Weights of a small transformer language model.
Size: 16 layers, width 512, 8 heads of 64.
Architecture: learned positions, biases, tied embeddings, capped logits.
MLP neurons of a small language model. Each row is named by its layer, matrix (gate and up: input weights) and neuron, and shows model dimensions 341-511. Each number is 500 + 25 x the weight over its row's rms, rounded and kept within 0 to 999. Numbers have three digits each. A neuron's up and down rows have the sign that makes its largest values positive.
A block is one neuron, or neurons of one layer that tend to fire together. After each block is what it responds to, as a language model described it from the Wikipedia text at the highest values.

L12.gate143:504535503511480480470476488526476520486485500536517506480517493480513504479489486523503528512532505540484493515462517458490519478459517499517493504510473491504519488527493519523467494494529476521489522472478497492516515499516490511546527497525485553465520530546482472489532503536474481542529492496513485481526471522505532487496523504502495517507520473474522498459476508485471489509468519485526546488505495495462521531524504429517501438477483533505468478525538454506474476551469523480482485499515487477524507536508
L12.up143:510493485508464505522532506530469501538509500454502499535514480533524490470482538503493505460438479478477506527513472490515500511500503481507510489489492511491488548515530528529468472478491526469512508537506527434491531474541517485511476497550519493489472504466502515528506492442500465499487512540559494496501519495502493529520473506495479544482541439506522494410475503501474525490510497498526489476463539529485489540492495455511515463504485476497496499497492535490511484489487500461500510471501518500535487495484
L12.gate216:486536492489531495501480460470470486486461495511531464471503529524505528494478471475508488477451493469508532536524495533481509510496518492514491507521521518466526501502550481521494479553525538500531469499476501511466476482545562469463473518512512538563494492523504505491469535502544482525529509467509537530488491474467491527482472492446500531525516475495477450540508514487505439523536519483496505560483528450498494534517466491484528478505511472542517475531497522510486542505494487502490493455493532493543475517514
L12.up216:510531498483503477530524481528520494465514473516498481503536538496490505493529522459524480480492566533549514477516493479458529472510487501519463456466484463534492479504482484508492494477496487518508537469452498525501507491495511497475482525496463512533477466481482524484525497500448495527512496507493504542500535500457494459470486509477499452493549504515511536484450499497555482457497533533493501516501549515523524552514520488488491513472517522541481536508484504496493476485514537531473524527451527461504484528489
L12.gate425:466471451518524511543507533533516492484488503530468500469503491476483520494529488486499441496470477495513452507539460536563477475531517463500488464505496503437494516521505492486575490489517480507513454511499492564508497521479491560446506505478508497492507519499463505501521510496506503531497503513505467482467531496476493499489547526474470499501520508496481454514488499477546487498523498497445525489491479526501524487440474488486498501503481515498510495498509529503551479550504536541517521473515441473497514515512
L12.up425:510482516492513507498509534485491510510521496484500542454501515498502445444498499472540485531530440495517476492497533528484531524471487481503490474491500535528511462513511474468491461483501520496449449497485501505500525509537493548523463499533514482513500522520521479452507513456479507529503487477500496513497502490522499539501555469499549500485430485494491503474475512513518465499455510516478465457530505494527481501510466466518543494480525511464498491496503508546465494512472471523486454504475521463516505499490
L12.gate525:487498471473519463476459514522500531448467491490471496492560527513532538475486509477541502488530505526536476550498575513528460496530526471506447505502513489528506545470519501476465438433479479462497509504469453496494512498488533532515508541511482519516448490529516513471467492489528497482559535483505508513490535508470494491475448511527500501531494496440504532489516501489480485484476506521488513519438491482482485503495487471506485554525467482490492524503493496519456495528526507518467532512533516455500518479508
L12.up525:534514511492457481469481494481516459484486492491536473498458486507496486451503469493520451529527492481508480526467526474489491498483501516475505540492476496507470547544464492465506471504501494516547517464473464478485459457463524547518494480471458535548485483535539496464481532493515494482557514491513504463499507490508496506462475499442542530509509481474506476513533506492494517452534466495495492475484481516458502510519492534471464499482467497499515518486504495479479500548478471484514530485513506491482481470509
Subject of a new sentence in biographies, the pronoun he/she or the subject's surname (its final piece), right before a verb like was, received, has.

L6.gate233:536503542517523524484452440482486521491484503527523511524504541517473508467478439540479504495493503498481499531484528449495498499512522459501502539528483440487475457498503499507443517496469507526502483541509483501506503503507522554478457459449508531526480482553535517473487445511512526541516502500494501508515495493539513530509517498525519450499473490482495517474501539536467508490521504512541490507508525498461545502535470500446474476498491523514510505512547504487451485468423500509502491531496520461492503513503
L6.up233:479519474459525519497491492522437458538488472475535488476483541486489498493540522477493500513445529477540462511528439462494523562532474485497470451483476464508490477486518538482501542482462478488470527497522485537482498487537512530506476491502492494471482488495477510464488471529513495473527522495504488481483535501483534490465488509463549446475536473493495468481508535517523500523518487506510467509486471477476470540514511481502501501533452461499465482524504495486490495497516491493474524532501528473518503451489
Adverbs like also, well, then, subsequently and subject pronouns he/she starting a clause, mostly in biographical prose, as in "as well" and "She also starred".

L9.gate163:513522497459481504483522526481501498501490464538495509467511506527518532508505493522504505495451506544513464528505512516500495476488456520472501504488540485517491513498452490516453455535522535515514498544474523461502525513473486519547497505495502527479493491469503528486538506460499468486483515488495458473568492528497478476466502486467504480497490497461521478518485507474467483504493512534515472525481500527523552516456465538534474507549526546514528529480494516486455473509491475487504462538527515514529494549506
L9.up163:529521545480498524511501490524485527532498471514499536485485514514501483492490500525544509518531490473513472501485491513539488503515491532484530475484534472509509471496500498491488484490509512494521469453529502458519479515465482508501525519478494498475534519521501460431500518526509529484514505486471504537556497542538534504448524446513516464465462526508472480508478506488530519541474490511488448461494499535526499510521513522532535544487514549521440537473503474476494472469488499527533460508480477471497518522498
L9.gate236:490497521500519515527516497491468480471459505520485512506479471509486525499522451511519503511516441502482532524494501535472523493464468506510477512491509501510495527504501482495534500509502461479467495490485499484490476479483507486487517489497487516473487535522504475495435500481516486510533479527457479536513510494451444522502511488472508501480481529536515513469475473489527533503491511506490506472483555503483490496469450431467502493497524522513574491481532517511482553533466492479494472510515480493522515497488
L9.up236:524555507499507503500497498503525501530473496507487520455488512509490516456477501564511513505490486493496501503484511509520484517497502489500491508515510518502533495493519501480524476503521564526525446523467441507504488455508492475465501491480524491469478513476516527479492516519475462479523511505507498533508493492471496504478484513469491471495499495487495538484507494458477496575465534506493508465533515484485488532516506524473484497475485528448504489473509457510516497468484503482558510452504529547524525486492
L9.gate363:497523513480473515509508504506461478514485518501509550515532496489532521499502494513532446542505488440521456516441472486504494514508459512488532482482463517489500512519498479501509513493534501498503460457470496493443521562511493484517514499472520500511490473494539501480528513461499503489518513505483472507532528545485489501511556461469520505476469497485469513512494476485531493532492484477482501449490520497485440491465483483532500525457506519503544452471504517480452458502444466516526484477516442527533541484496
L9.up363:470517492430506536509535507531539487503489496515517472515500452498478504499506530554486467521535470517525475508514493491552516485557485497503489498525501508482534512546486520523469494538481500483531454529547516456451496538417529493533497488508521560487481483478504568456526477483514511517495545518464463479521506522477475498486524461454492502507525481450460450462498488477512470503490518491484504461505496521506508498436510529534523473465490535494551519502534464456473464528480467510508516479527447477519509474480
L9.gate686:516518505473498500516518492497478523448462545457540501454487442539495510527508489493545517550488490468511493516478491485449485504464467485493566529502499474506544512481466493480494483484484480492500427483496485505512529510516544510467456505483510492535511478500511535502495470463502507494548497506475478489488560489500489473481496493514514472506484503491472514508459482481525497539490529525492541487515543485515469502483483518543456486461471529459488497528507516499498485524495511517519453492498506474519512510498
L9.up686:517557505518509537499496482483489498510495535503553510486499497487521515490466527566483487451525489455462481501516487480499488483530500559478519460496479488479520504504486502503502500522543495496461450543482537442511517530471531485515513506486512506540508504519516471497528476469522554502523498490474498483497477523513509443502489499502480503470477530476550463504472499523505501491473526474532509497516469537490495482498454478508534519487489505519508458453527483485477433469471495497521481533500413484537466432483
Last piece of a previously mentioned proper name opening a sentence as its subject, e.g. Hart, Kirkhope, Srividya, before "was" or "is"; also names in table cells.

L12.gate129:495497454453455454497526483552501471463488529489539489502523490516502525504522519478509498491511500537553529502518473530470502510505500517482525498540474489516498500515497498493496467510464463493470505488498503460486466501546510500506519491479479488497488469509493497470458487493508496466479520522507513531564534512495472508515481516501530501541522448497484509520501514502479492489465531503502447484532477525502490490513468512483574482515488495515442523521465497501466432512504502507526490465467477466518480509491
L12.up129:481507522495492416507478512508468489516500522528468495430514482512522533499479489498478487518452514497522502476478523481473555516478505480485480475524483512529513496546518559515508519503478513500490470493547503494487492496497467500481498526499540486493500505481542478526492500493472457513491517539495503465507534537499520485529491482491519458471463495514483484476538467507526531483488514494461489479529532497487481523525486461527485495488507480498528499479501520454513476452499508488505520466513495494488556515523
L12.gate148:505498479429478493501478499537493473459551521507505489507446517470487516491487527526508523523550501489490528493489544519487455526473518454502463525482511517511484536515518475530515514442446550476515506502540538526531470497497464465514469492528532522502536513478492506508529503454490503543478463435491549514508474474522485527530464485469476498459512486514514490481514487481478499501480502518494509539474499506494496492488456527481517492472498471487460503526499505532519530514482489473523522509475519497506566503544
L12.up148:527506531443468484498493485490507481495525517488516457517507521477498517501518541510498528482536499521479511473475498558467486512467537456503456524488504480540506513496530487491475536474480551489516536498545506502514479497518474441484458526518513527488529517496498497507526513463476506496493459467478532540499445504499473480553460477479471513472522488502497482495552503482481481478493516515494500507483492532489479503453442534475526512497528444509424498506490536520494482503494494492515517498474509482511536503496
L12.gate205:480521492474531505511499445526506545504525543496524509490511504457505517472529514473495476475498483465502444518520510519502458487512465491533574471489488551482487512536506508521527527488444509501484492495498495542543491522476504500490485482532520478470489449520460475482494459485503477537501535479532519514509506494493485484488561508477503457476478497502494509496457556488511469458467534494480488506462479480527529513505455519558522472494471501514464518471545501477519514471515474524478498528501496486515523479471
L12.up205:570543453495510517458534525497494503504496463471551527490551502479494524483539458485481513521457518522510503501511515528488476501479513463518492468485518480541497508478506537509524524448523498519471517489487526502526493523531505519510465552497532510462506473509472508513533532518511507487539478504494523529527507486511467486465504497485505492490470516496496510499510541456505470423484486495505546492452487476480501541529468489563507518493486463452502509541516524481461508502478500492506559477514506501481515529500
L12.gate585:460495487530513508482495530553476550537517534490561476525484526481473506470492501520483477480472443496469445516513489515505472492513494467486514449505505520483476527513539512523493534503525492472529491517502547517497467525523493491501509500501505440530526470489472504481494493480545509486497497487500451489509520509473465513523499502485527511491524520501531492560500536498471526523518502494526517492494485489499487444493515551477499491525490477491435531525504555523514499540493507514502463489492465520496500529492
L12.up585:495517515535512500509534527515508512532495531499509479536505526512505485498501481503481515525514497463507449471504538526490482477549524489483501489495514540489491522473517489522477482448481514536530500545515495506516465523517487477525482486516492423484482469513491510510518476501516477472504497460499485525479479485487476488479512478490475488483490488522515522532542465542479498461470470501496483498528473525467578497493509514490518484507500513498517554473451502534503491458504501544501483456513484545497532503493
Opening punctuation (quote marks, parentheses, brackets, slashes) that starts a quoted phrase, gloss or aside mid-sentence, e.g. described as "wine red", frogs (Acancocha.

L9.gate38:518524551486530492499518469479537493546500502458527428512540454531500522521503445525490509491478495493529519513491540523486519494478508515512524515478490481525517549498514495514482480544474500514531515521482515547500472459539449508531480501509540476510522500536481452505482512490491536494463499479483511493529524514527496465519479532497492547477447478490482504472526500518494489537510525536510448508483487569497488496469445507480491434481502462480579520501505474520479498491478500517517466501499506510529498534467
L9.up38:520505448489558522501475472496536513493524472478464489507500506503537508502492535522500511518498504528565541524456509499491522461485518494511506463483483515499518487521493526523488499475475520492518469505496495488520480503499524499487472490490495487535519473471526474490499480479480465491475487516474502482520491493452443528524481544474498518464500487505517523503474505425495468502512481530538475487489496477515492479478528530459476518503509477538502483498521526500502459484518517501493476486453509523502528508493
L9.gate105:518491475478479485518475448520477502580499515526430523462533527473470535502497466515508517464482465523471469530499518490454486481540450492515450490482524474504487469506483489513499474491510515517506486508488479521515509521480499514536487528496465499483521491514500533516485492495507512513441488534530498540480536528523481470489467522517469535522478472504470530514487545534496482478522498528473503437462502473507504501520487480540547550462492454487500528523521472539493496459461484501478533498525487515486512517498
L9.up105:473475472511465503498538467518541523507470485546497444493478508509474481473507511536522505520463507500491509492514488450495513490550509484510522465482504525504505448496512512459469510521481502525529521490515495534478489547482514467484510533510503505508502484500522556517510526512519466443494465542538486478476492534508451470488507505507482507516543482457480486490492521490499485427505522510481508481487512489414502515506499487502475513494481514495499502490510466463468493510532548522494526462531542523456493491460
L9.gate624:528479491477505476533499498457508493521513521485514464463472517484528546514505486529534484536536522547517494475477511528501564476532490457480502527503510531508498506449537495489442475484467478499541516524485516499539458488511518455455504518542473485457540504491474499517500516486462517474499500509480440462498544479549502559511500545498504487475538516500508509546510510493465539439482502473513470502505471522485549478444455526518470497479502482512521495488521490506469464504490532499473516533507511511483511495484
L9.up624:469504461509466481464511519513524502500521538494475537549538505448569454507483484552508542495526486494473521522474522510479502497528486541481490481470489468491466462544496507468485483437490504467504486472467500484536488489516515506547472495477491540488506472507507520526491463569505497522526479531524522487541520521475504484504527533529513504483518497476479526485547482454501506504518496528480543497511510487438504503493506482461492503506488491485536528559534501506464469511486487494525532460501515479497519501482
L9.gate651:482507490512512516520517510537505518547483499497469484457489490473466484475479483494478476507471489502483537537480488536470524516511490522464472513471533493549460488510523515477489525501505534504500519521509511514485444532505445502496480460472517511478541491504524530488514463500478527465505497518515487498484455518492474504516481480504479531512465509486481493504493460493478493476492494483519461510505468487484509487494511482484489504559470479502473487461509480525498516501507470527499462510511519471489482506502
L9.up651:485505502495501517547486473480553465524496492475485459510508527469490477506476511540459509484511556504487477530493515495486478479552520516498484488446515516501511508546471485511450460496479507485548510505519534449527469456496496471542525482491532520515520521485495488516486515518536473501496520521527496479480509490478491541494466511503474529470478513469547499534523485499473461476490498507511476489495501519464526497500488499463501489491525456532490512495491486467503522472466503527479486503504470496511522485443
Opening parentheses placed mid-sentence after a noun phrase, starting a gloss, abbreviation or aside, as in "obligation (CDO" or "temples (Pura"; also opening quotes after "stated," and spaces before numbers or dates.

L6.gate413:486490497491456512502472498554482539480488480522528459501497523511493540533494450500500484484520495456526465507493485527511486464555492484508487523472475467512531495498489528477488508477477481525529498499489501479508486529522526482518477541476448540468493455517477514465477446501445498466542486487493500498495517454502496498499480483525519529508434520458481545503479504548493533499511482489531529540486500473504516433468476476528488502494503494492506506486516488464500510509523515440481520513510521493458520542503
L6.up413:499523504498475477492511503469510457499503464559502498475516521471493483483483541488500464478465515470474500525537496480518528536551495462511468434539503493474480511495533464512542472499495526526489488539509518507528501541484479485464487487506513513498509521505468504516488508495488507493463549511479495545484529550479495495546431476492538500446501434485525523566529521479461532494463504506513464504509477561552525501508474535491501450500505449519496512464485527490518526492497488477496530504519497477467544505538
Hyphens or en dashes right after a word that begins a compound, as in armour-bearer, runner-up, sister-wife, also in scores; weaker on table pipes and continuing words like to, not.

L6.gate562:494486529507513478514503524546490454486479518471519472481476503491523444499535480558467505491512466493494503493477519503538506511485488507495504506496542531500518499483510503553505488506520494523505524507511513477514496475490531462497484542503511504494528528501505482561481514465473492515470438480491495485522500542498510534475494514511528476513516458516474463507475499535484486486500523525522471561509481558493498509486523502521506460478530466459509523438507480484469531505485484463485504498514532455524450517484
L6.up562:535527504536487465495525512518492432473463530502498500473503482499513508474574459488509505511456486533507462480538533520487536544456487480476492475482518530499488478489515475499511499492507520489498495497524502502501472505508502508517527507485557510520537499472502470535511527514485459506513493473489475509501474502448472513456529496494463497527527498453500546515532528533533469465504502502501479496499493499502501499516528481528500482467474501536493480470510485496508496471523441497546517490495545469516454491459
Word pieces that finish or continue a multi-token proper name, often foreign place or organization names, as in Lit-ija, Mabin-ogi, Hallamshire Chase, Kitten Rescue.

L9.gate355:504484539507495464507493509525498493485512524470467463464453491515513499519488482477504470508539479474476505529489544490478504466503511507482560439501518526534504493497524497481514503507488497507485514493481533485474508495479488472469524501513519503494533529549591505515478478445500498500499485497494507537512510491516526500496509467520548478529496513445501508517484475508524523490530474473510495481540487462496469483478471473492561477465503530463507489455500481509518477534473505502492430444515516513542487507476
L9.up355:552516502472536485451490503529531532565471514535483436534438516493503485513498451499505504507490526494528490506495522553532528499514452446497505473431492504490487535500498494479522531488460481524466501529502537528525484497520511507483517476551522506470473497519541449507508522458511483516484469507528514562446490476481541483487487475530500516501498489465501434509504492510531503504471502474482489523501511500522481543479495520484530476495513525495549480503444518483464521487464540465507495490482516533506484494533
L9.gate388:514474502525541490481530524500544518500514475485543509533538457483444508514496470564495542504507491465538501517535571495489497464528517523470440467496493490486505486473546504510466516528497486526461514515444504502509469482487485484522503470496516514505539500549466455518511509474506494485482443445474496541523523510514537482517495508485532511487448540478484523483479475550492477497511491464519480496473479503475460493474497511532519465473552500460511477509457462493505511506517554508463475491476490512540491509493
L9.up388:529494510501488486516522507515495509500500506525478511485488475473508482523458497473516457485506484440499488467500546490473485466550503476532487488477496566465487503511529560547500502548498550509524520526561525467529516514474490475523494507567488475500498483483486473489470522498468491498485545532487470500510483514516475502514513497455494524541532439480537446494481501527460497486489505461521487515511481525549475508492492476491536495484534521513496507492491495502493516514513524473487465496474492483500492471468
L9.gate466:488550500505547457528517519540511510537502508485488486486470464451514490508512473477531500497469507518558494486481499526488523471500499512527445517528507496482500513484514445520469484520466468475570513516484518462470523511523466526512496527491486470527506514488476521491498499512502507495489509492506479544534481470505520480474488479508535507490517463456540478489427540520501510483486505478483469507463467513513431475520510490529525500523494556479507498530475497495489508493512487472520513502513521500488485539502
L9.up466:479499514495506507518477511541518528493497486477476537489489428491511531574491542452524518497492429491479483527500503484497484477514501502502439517522518514475449503497542494505534509514502516517481512440443534537490520492483508513471529529496527510507519521462496497508497489488460503497538502482523505528533505510504505512508506481472493519500523504478490507540490471522523552506478498502511495515475509490475445497475503518508464495522513511478514512505506485522512533522481491470506418459447490502500482519513
L9.gate590:528504545499493516481540532544536473563489502530497488506516469497501551502488515432547501507469466554473511513512548548503492543453506434527502510510491487466546524529512475459514504477494520466468503535499480495524504465498530512474486538500533494535519532519488504511494513520467492460538446516471483536537531494512489495502519488531472562526482497477492521518498493492487501504480520488538511523487503480508473493460488505481530444521526506474525473507430531499463547478497481490492483431487512492511494505458
L9.up590:500517484477520442527442490491556542495538482538509495482483466462513495487487501486500474482495477491516489513485508452478530462522472492504474480496484488497513496510492539492474544504449502493489538514466526489480505536467508518513524490556501514484505503493547474503525460520488530491478516513503505526478483513518513488493497487483498468517448497443535481470460525489513465516519489456505478456510519543497464448510499453494525483496504546491504490503469477527518513499518503458541520526523472498480500523540
Nouns naming a field, sector or role inside organization or job titles, such as Inter-American Music Council, Science Division, Civil Aviation, Foreign Affairs.

L6.gate431:515492513513507524500517479478525529472462504496427501447545466538473469537484537504478509483475481494469509494511508480520516461504458490509478497475502496514501488471468506516467493477499481531443477533505491450536466492515516495516484494512519518493497515524511541507482475456473481519539489531478506522492529532574477489487497510481516491539530515491492511491470416508487480479480539504506458462521499507478493486522520498534470477497486524488516486553526535524518468492526509476465524500508502467484508485533
L6.up431:444511534523483488483475485506485523518523502542510469462511503489518446478519497495523496485511499545485489524540508486514495517515500498551459529461490509520468421524500540505498488457482484477481515481503512522501508515514449560496484520499456509482531505540497516508494465481484491498502461491493529435462493566537483502512531494493522525500508531534461501544501479492493488518493517496517446468518501541480514486500507502511460504495498495495476481513545505517532461541511502510493534514515493466513479506507
Numbers, numerals or letters naming which item in a series, right after words like Episode, Game, Issue, Division or Group.

L12.gate82:470528531504511484534489490506487481508484492452507503511499456447527504481494490473519483519459527506497517521495499551502493537485509498548466477509479512476478520476513571539507520498472476510552525490522489510448513506469468482522544515514489487521517477531508496541520499544510494464495466512468500471538521512532540521531495471469532543503520448492504508442572498534556441464501480473491469503519483507527488488472487473504501488509487505507511507460503449495497535472519451502512506515495467563505543490510
L12.up82:496538547481505439508487479523459501480480508519480494489513447489485498518484502492569477458523511537502498543500498500474486462498487531493507502507503513470476499470509516544438481499492517520510513484512521515519500489512507481450509521502510496465555451528524514530485494491485495511525452514507503487546530476509501487510534461511494497508472493502478531498464499578490527500484500521525459495528486489486494465484461478525482497544460484535511438480517498479511520520466469504491489459481496519495494469486
L12.gate137:524481501474494515532515516464487467460503496486441511508507461505488474486507509511482491517502484505503458527497565500500462494506530497512494527508492488500470468467522465496484530503536465473504465481519427503513524546509522475505513496480496500447530473471554480504450514458482510487495512491462505482494536520529473532510525494535499517471547519482514511515473539525471508503541448462501472508508502504523472510497492515488518484480480479484495503475499522532507503499510538516496522526516545517481467493508
L12.up137:492542520454564483502542523469548491480485527465532511531483473514497504485509490488494537456458505487534490517523525458504521509514523502487478486569511482531525490523531501501492533483471522485534490487525505522516533515500459466472486508499549503516494457486488511472485510471545496491462442481492517502517515502522470483456492501460527505515521573517518495530471500479547508500481445518516465489479513535482457480458480531486494463509495508497518473486544532518490472472528514499485516491490541461514481485492
L12.gate242:496478534500513529494497466485485521477473507488519474493495517544494479502481484472506486532515514492490511526480485495463510496470517517535455499526492494493523449527506514509508510494491523529521487470511482486505514524515496489475480543521474448493514507550519506554458498504535507527519502494485524520507468538475512485503535496492513472524538517510454520531447521503503519517527524505520465459519482477502508514541484531528448525501483500509490511478484465526497530486532487511477487516493463495504478523515
L12.up242:503512542529501500525521498517494469512480481520489538475463502519527488492509472505520459501481462456495515521488499520526500514540492515487448472500465493524483527555508470561529525496487560477527479480457482545507499502465525446524485493465527481492529484525523431490498449466477478490444414527529518480499506490549498507508494477455503482465499466443494552503499471514506489477466479482532501441468488516473493458498519470467508474461510497543492471459511515547492525503471517516450493491503490507547521500490
L12.gate477:518513538492496532460497464488503478519512511466480503496505495484497512509504498549496497511489502554504517496465483539482503539506496482509503489517511493451513469484518491475541527486436459526531520538480489470549490467525483514458490485472509498524540472550483519496486491498489524466539502484493499515484514487492522521483478467508523545481461490478472482544517497479500459475453478454486470491476491522509474540502516528535551474523478494517477513495534522507489527510491478489468496512466536502480534493507
L12.up477:555507528513465512462554465507560497532500498445485484527497512497527530533488475480497491526444527501493467499526507491491517475527473454525463506502517502533505487509550479518489461525450541486497460549466500472505481478488540546462446525468531506455503474510522466534533484484529475475475478452502484542540499483494477480479479531524490514492473492427473519540502501503440499527521504484481482498510502480472510504507474470475512518524542522502518461501491491520490496492478507516464502486522530495569459578494
Fires on office or role nouns like Secretary, Director, Mayor, Professor before "of"/names, and on digits inside numbers like goal minutes or pages.

L12.gate36:442527524503477506478546519515494472539532482485477475470532476494506493493526468506476467447484520474463497526487482499510462495517493485462508475474474521461506492544489484503494536483505493461473552494484513525475490538507503473502488475505472499500484480529495452514521504478486551502494484486496504489511520502567482489503508485497445514505515503512503493535497472498485508462482509450514519511537512534523512453483486520495486461476526490493534505467510490528532468470502486507518501532513506529496491499507
L12.up36:457507522505495529504487490501535520525494529492451479545490478455511502502513443530471502473503504474499504478502464511517506480485475444500484511442478462523458477562476528512533492508522514474490475523485534483519450480442502464509502497468526518532465502493477479530504491486474544477460538443508491495481508504577523484493492552496461547524483522510502477527498521495481520479480519467509551494490514524465525497484520505488486504453500476507522523488467492456536497481500520496461524479504461544470510516481
L12.gate127:537484500507490504511494511485475541504515513532487426490538520451495509493515506491495493476494503505532545456475532508529500451480462503490489476454509488510504498452470498479554521489506449491482533527506476527534483435485556477524509488474480548532526485506497481465506542467486513498486500495490445483503515490507499494496511472521484545525478495514477475552465510511483515523518545463484517454513479526458512519505546514477504546478488472468451530488521516502489481485540508518497456500450462464483505529530
L12.up127:529508486500479504500532557513462501529506530536511521529543469488513477477489503552486470527522475532500534513497448524482491474533523511502521472482517490503493538532509526461488471491478495481528510499501498554484473515478514456487497472487478467497521482487526492472516529520490520463498482482526497495475447526502510561490515527517502498472489469476533505511517465490451505499472538491528525492479538473515470469491470499529515496476496475503495513468484499501548513514532480518502512497498484499487506530498
L12.gate443:507530466480482468484479538504510492505516481502493508511477498479475524476521479482454499456514478445489496530492515541474510478507480465509477535478522498541463485500533495490535524508488497501513569511525546504477482506492533486465481473496496544516510490480494452513508484429481506472445470469467460523485491517499495481471444481462514527507468461487507508489485479470490523487463515462539461496516481528496493500440507495503499493492517458552544540464459525511495510487509509482492495537478516501511474525494
L12.up443:514551527498508493497521499483523523522497487520471490517507505466543444487485521492508486491527506509499496496505491531504502501515492524529514521472501482519471524516437527474450496499469497482491476508447538522493521462528471479533464458434501484484527504496479487478531525530505520421460481501472486499486522514487494488488547480514523457516507516525489524516503518471498463525506516525486504449493466483534469482483498500484467504516491529487538471501491485514520457500489515476510532497483540510475472508445
L12.gate586:529537492493448524463488530479479475503498515468480520541478491490532491466504463519451525486448451482490513508532512512510524477475513514504495499525504476538538513500518468526513499500535496510503502521548496485507498508481516497496531482494509506457460490492484468554491503489502514491459479533497493566492524505468515524486502511464507513502442517505516494506472448461533548516506505470506489483534544546542461466461490506478559520457509446461492496497492508504534532500496482490516469506502510459473537531489
L12.up586:534477487539523528510512490498501516519481508500548519493513495482468519535540518470511482472475451498536450471494498517456511502486524491503511466519556481474447506500462466511485534539505525573476504527530537533521472458473523517513517517449516508493518473528497503529462510494506480500507486496513519498488510518469460509519532466512479497491478500504489455529505488443564466480494531469451513519498494476508479507486460462517530527498484484480476535469533514506524493523517509490509484464530475469495521484472
Determiners and modifiers opening a noun phrase, such as a, the, National, first, Bronze, plus foreign place-name fragments like Haida, Tabani.

L9.gate24:473477513500474525519531512477531471476473496454487466491511519463488458433553482493474500492491508449511510510538493468497519511484522499499527522468527508516482485492556491493547526506522497463503531530471495487487455507510524554478507501475508505528502487489466476545522463494509503495550528529488458493483509547482478476547493510501484505473488494505477474514474496507494506450481503510493544512516503503513478502457501511507507472486517505546526519477512558508512528497483499539517484477516463520457470508497
L9.up24:513536490518510482475506506514492491496503484527481485503475491486527486530502519495501497538468459470496484512499557525480548539486526456494490480488520481538508523502516498477479499495472539544489507530543477499468528487473465488487527509549510471446494540497496463485509495495475471483520436514438515476553541537498482546501517453485457504496528469477474506498528492526485528512491522483542475498483484520470450493515520491495521476476528537501541508496464483480546502489478465468539483448499480476533502523485
L9.gate250:495487509505525526490496504553511496526487491480507505455530513483500519511477501532490505519524524487491495488503496508512491465473481531473498492440509471514469461522514505480478452456494502521489437452517505488503466487521474512522495505531467579516559483529494490502476525519463482501491451506474516499539495511502494490510529500464528562450421504533474511532519462473501529495507529526479518495471509465506509521518488486475488500471498503462482508465501477510516547513518489538534485466489518564522483496479
L9.up250:492503518468515527513492545525521470471484513464493484443503454483540485511496531483539538447488478526488528539475520527501498512490506507532501518493506516518472470480533515479488488508515556477504476500508500504506479476493513510522531515501555517533545508506519512454468480531523511498495493547504515475504525479464485485502520490490482487559468503515478505470495498455531516524467487505479534504484493494537494472505518512475500447465490499480490527491498515473492512506504467496546468437480519466510452474486
L9.gate393:463480540475482439502567522530516499547452486482502512510479483448465501475532456501517493506444470497496497480511524571497529485429477516549517485498513529465504492509554494516512542507503508519508502492540512484490488510497498502496535483500507521483462493513478509536461467518460531509494434502498448564514524470488466483524505499470509502508460502477523474521510485490528543515479552517499486477516529479521488503500493505487460487498508522497557518445471503476499515472490494498532519512528494505519509488532
L9.up393:545489471506521531449524534520498524518519477507468494480521519472492512479480471504513501470475501492485498526519505432549497510487487493497457503482478487441518468487468554513498476471483508512487513453472471484527530494508537531499523478495502484516535473509481498497534477535523503516487462508548523520495473519457489523500453489462501543479481487467492473460512475510497513512494506520528499499507525514505510510473442447481548465493522496521510515527528475557485470484528551527473509527508459550490505476495
L9.gate557:512560466458468505511520515547513482493478506474472499556536536481520514496540503485487501487462475514463513505513517536498491478511488508512522504508510473502495485452521511486502513495500500467499517542482498505473507536486450459502445515473510482476511509495496511527514489511508533479484469526446508469468491523499492469498483517506510520518483484525489529473478487489518517516498509537487481510484489478527495486466517477471540436469508469494516523477525510525532529492550476503539504543467526532551442532466
L9.up557:512500479475473536482509511492502494552488504505485525466479537541492548451477499520516508496543492505545468548513498515466504520501515510526475480498523503511518442513459506484492514493543536499501508487510465513488551487444489490532478482505498541506495521482497558461528484545553499502489497503474490499475500531506517517481514502475518480511503485463449500517538463528515458471504503449484549505490514480523491500448467461515511506478490524546498460474506522475485473536494506525510511494498479529502505506448
Final pieces of multi-token proper names, mostly places, such as Lit-ija, Nihonb-ashi, Rib-andar, Evergl-ades, plus the odd year digit.